Part of a small language model's weights.
Architecture: RMSNorm before each block, no biases in attention or MLP, untied embeddings.
Training: a variant of Muon for these matrices, 1342M tokens, 11499 steps.
MLP neurons of a small language model. Each row is named by its layer, matrix (down: output weights) and neuron, and shows model dimensions 224-287. Each number is 128 + 32 x the weight over its row's rms, rounded and kept within 0 to 255. A neuron's up and down rows have the sign that makes its largest values positive.
After each neuron's rows, "raises" lists the tokens whose logits its output raises most directly, leaving later layers aside.

L5.down1295 [160 142 158 118  84 120  94  99  97 162 168  83 115 133 133 120 166 148 146 171 152 138 141 124 145 150 108 154  66 151  60  66  79  76 160 137 118 169  90 116 108 137 129 105 134 132 105 122 120 134 133  70 119 158 164 161  81 185 145  52 169  76 140 166]
raises: "located ", "°", "Building ", "built ", "wind"

L5.down2080 [123  97 131 141 163  88 146 141 112 113 123 137  61 132 148 110 109 157 121 146  93 157 180  72 154 108 153 148 149 128 104 157 142 105 129  91 164 120 127 130 154 148 149 158  40 127 183 133 146 145 123  94 119 202 137 193 109 132  77 151 148  89 126 126]
raises: "187", "186", "196", "190", "166"

L5.down1691 [142  78  85 148 147 113 138 125 121 177 128 198 147 136  99 144  85 100 142 127 144 124 113 115 130 123  91 101 130  71  56  88 133 176 204 142 129 139 126 144 136 110 108 166  93 157 170 153 197 142  76 138 124 168 180 167 134  87 115  86 110 148 158 193]
raises: "II ", "III ", "II", "III", "I "

L5.down1138 [131 131 113 179 133 127 126  83 101 153 167 106 117 130  86 168 157  43 105 114 163 117 100  88 172  71 172 160 105 117 115 127  96 169 126 142  66  77 118 134 163 125 163  85 107 132 138 121 129 149 166 186 145 102  81 126 182 129  97 173 141  94 150 105]
raises: "Born ", "=== ", "Prior ", "After ", "Upon "

L5.down1581 [110 169 131 151 132 106  69 183 160 104 106 195 162  71 174 144  47 144 125 131 136  66 113 171 123 105 125  98 130 140 154 155 129 131 142 148 111 148 102 176  77 140  99  70 158 124 184 148 199 114 133  98 126 109 154 147 130 124 135  83 137 148 113 139]
raises: "time ", "time", "point ", "stage ", "point"

L5.down1629 [101 102 177 141 126 149  76 117 136 120 121  49 115 168  97 172  98  90  98 139 173  96 125 156 130 139  85 116 146 129  74  78 154 137 121 111 135 100 107 160 185 105 132 162 137 197 112 116 124 121 138 147 104  76 173 137 122  89 148 104 150  94 143 147]
raises: "removed ", "stric", "sent ", "bro", "destroyed "

L5.down858 [150 144 145 148  92 121 115 116  55  62 113 136 114 150 132 133  82 125 124 105 162 104 159 106 138 101 132 107  95 130 109 144 138  50 103 168 137 137 137  74 142 136 112 124 140 142 156 136 195 141 101 119 155 135  96 125 145 165 140 141 196 129 174 155]
raises: "them", "him", "her", "him ", "them "

L5.down137 [123 137  94  69 179  62 172 187  97 104 114 132 151 131 130 168 147  94 104  85 136 149  74 164  86 145 127 152  96 128  83 196  90 100 138 140 129  90 147 143 151 120 134 103  84  81 123 128 149 123 136 127 106 127  59 126  75 169 119 142 114 170 145 161]
raises: "., ", ".; ", ".), ", ".) ", ". "